Part of a small language model's weights.
Size: 11 layers, width 768, 12 heads of 64, MLP 3072 tanh GELU, 86.4M parameters.
Architecture: LayerNorm before each block, tied embeddings.
Training: 1375M tokens, 5246 steps.
MLP neurons of a small language model. Each row is named by its layer, matrix (up: input weights) and neuron, and shows model dimensions 336-463. Each number is 50 + 12 x the weight over its row's rms, rounded and kept within 0 to 99.
After each neuron's rows, "fires on" lists the tokens most often at its 100 highest values on Wikipedia text that the model never trained on.

L3.up1711:42 43 41 47 29 47 54 43 32 33 63 63 33 60 54 46 53 63 55 47 36 54 52 20 50 29 32 56 52 63 50 58 71 50 63 28 44 44 43 63 56 47 39 40 54 41 29 53 37 45 80 38 25 63 52 59 35 73 38 59 58 49 39 53 64 53 75 52 56 48 29 46 00 56 58 61 46 49 42 51 52 49 61 38 67 48 55 55 56 62 10 48 53 37 59 24 67 50 60 47 56 49 59 36 50 40 41 57 51 43 55 48 55 65 64 52 62 31 41 37 40 46 53 47 62 59 73 69
fires on: "un", "on", "ian", " old"

L3.up2542:53 60 47 46 53 21 58 48 47 72 56 52 60 54 43 51 19 48 49 51 47 51 48 43 41 69 44 56 60 25 53 44 58 45 50 68 44 37 51 36 43 27 62 52 33 56 65 60 39 56 51 29 21 57 81 81 54 18 46 48 49 34 41 39 58 49 62 34 48 59 58 59 48 60 58 47 41 53 48 40 32 67 52 33 69 44 57 43 35 55 54 72 39 61 54 53 66 41 50 74 52 38 37 30 54 27 49 45 49 56 09 47 46 71 70 42 37 49 75 72 43 75 71 59 51 78 64 61
fires on: " g", " \"", " season", " year", " day", " n"

L3.up1139:59 30 45 51 39 57 46 53 60 55 47 50 40 53 44 35 48 47 58 41 41 36 60 48 35 39 42 71 63 43 29 66 42 76 50 48 53 39 43 43 55 46 52 45 38 48 65 45 37 65 61 45 44 37 31 41 70 49 75 49 62 65 67 40 54 39 31 64 35 26 61 75 44 70 69 33 48 26 43 64 63 36 33 51 34 58 45 48 58 44 46 53 34 40 45 58 66 48 43 67 57 33 43 51 44 26 48 45 56 37 34 38 57 64 42 53 53 40 56 32 61 57 44 34 38 55 39 58
fires on: "ing", "ed", "od", "form", "es", " to"

L3.up844:37 53 16 42 45 41 32 61 36 73 51 34 39 49 43 53 51 47 63 56 41 45 61 54 65 40 63 52 35 66 35 80 38 62 50 55 44 51 49 44 60 36 62 38 48 54 56 70 50 48 62 53 48 30 55 60 38 69 56 59 54 48 61 37 40 42 39 60 46 53 53 35 46 45 47 53 41 59 39 51 47 43 44 47 38 44 46 57 59 64 50 52 43 53 50 69 66 33 28 40 39 59 67 79 33 39 48 50 55 43 40 65 51 37 24 42 43 41 64 49 58 38 56 44 40 40 59 62
fires on: "ad", "al", "AR", " based", "ir"

L3.up2936:43 70 49 61 24 40 52 30 50 59 65 53 53 49 55 52 31 49 55 40 51 65 65 38 58 45 48 39 42 39 42 85 49 69 48 55 59 41 88 49 67 48 62 71 51 37 70 62 40 37 44 54 42 57 23 31 38 63 63 37 48 75 42 34 37 54 43 66 20 79 61 45 64 45 53 58 62 60 33 53 50 65 59 23 42 41 41 35 41 34 46 62 63 72 62 53 44 53 37 57 57 62 74 57 43 41 70 74 46 22 55 61 42 50 72 67 41 50 53 45 55 51 49 36 55 56 54 69
fires on: " O", " Black", " among", "ous", " Muslim"

L3.up2823:49 50 38 55 51 60 54 51 48 41 30 70 51 62 51 49 46 42 46 57 66 75 74 54 45 55 77 53 32 41 43 52 58 46 50 51 51 58 49 38 62 45 42 35 67 57 52 40 23 47 51 61 49 41 58 53 69 32 45 50 58 46 53 74 36 26 52 56 59 55 33 35 51 71 58 62 69 68 55 48 29 42 29 37 65 64 78 52 49 45 40 41 51 52 45 47 42 45 38 13 65 53 35 56 49 41 27 27 81 47 49 63 76 58 46 56 43 30 40 44 57 56 62 27 31 40 35 52
fires on: "og", " formal", " com", " comp", "erg", "ob"

L3.up1021:48 69 45 55 30 70 37 62 50 37 49 63 56 40 50 43 49 48 93 45 59 43 59 51 61 46 60 53 36 48 41 43 53 37 51 51 76 26 44 67 55 51 48 62 66 79 64 40 31 30 54 63 42 27 70 55 67 49 31 49 50 50 63 43 46 70 48 46 38 57 49 74 33 38 31 34 48 44 27 71 38 55 44 44 51 34 59 51 58 67 68 61 41 41 46 54 52 51 29 37 53 52 66 43 74 47 44 42 25 49 34 56 25 67 63 48 45 59 31 33 63 28 65 43 28 53 55 58
fires on: "0", " X", "00", " away"

L3.up2281:45 47 39 44 42 52 65 51 76 56 48 47 59 33 37 47 59 57 47 61 36 42 34 51 40 62 35 50 62 59 42 61 35 80 58 46 50 36 69 52 64 41 60 65 41 48 55 72 36 25 51 75 52 65 38 64 27 52 86 32 43 67 63 58 35 52 42 34 30 36 38 44 60 47 50 49 81 52 64 55 60 32 44 53 47 46 39 46 58 38 64 47 49 67 41 33 52 36 67 53 67 42 66 45 42 27 35 54 73 53 56 56 45 47 52 62 43 33 32 43 50 20 55 56 25 63 54 57
fires on: " K", "O", " I", "K", "y", " Met"

L3.up1455:41 39 60 61 43 46 63 55 75 69 39 35 63 41 40 46 59 61 50 53 51 52 50 47 29 72 51 65 42 69 62 33 52 58 54 53 49 55 56 55 51 55 56 82 57 43 34 54 43 66 48 49 45 65 56 61 47 58 43 36 71 48 60 50 22 50 62 36 53 53 47 55 51 40 49 33 85 52 37 46 40 40 48 50 59 39 30 32 33 40 67 58 30 29 58 23 65 47 53 56 69 65 39 47 42 68 40 35 52 52 44 54 34 47 52 44 55 61 45 59 49 75 47 61 56 69 44 35
fires on: " re", " se", "y", "ed", " I", " be"

L3.up1904:41 47 56 44 33 48 51 55 55 60 54 37 46 39 39 49 37 37 68 51 46 80 37 56 47 56 63 53 66 40 46 44 53 53 58 73 78 39 55 59 31 18 60 48 39 48 58 49 58 52 52 27 38 53 58 42 48 50 74 55 58 58 58 42 59 64 64 40 30 35 57 55 46 59 58 37 26 51 61 51 77 87 50 46 30 53 32 54 53 52 40 52 48 62 41 48 67 68 65 34 46 43 33 58 36 36 49 43 34 51 40 82 64 41 39 47 60 49 57 46 53 61 55 59 52 60 36 86
fires on: "ed", "ing", " by", " of", " featured", " used"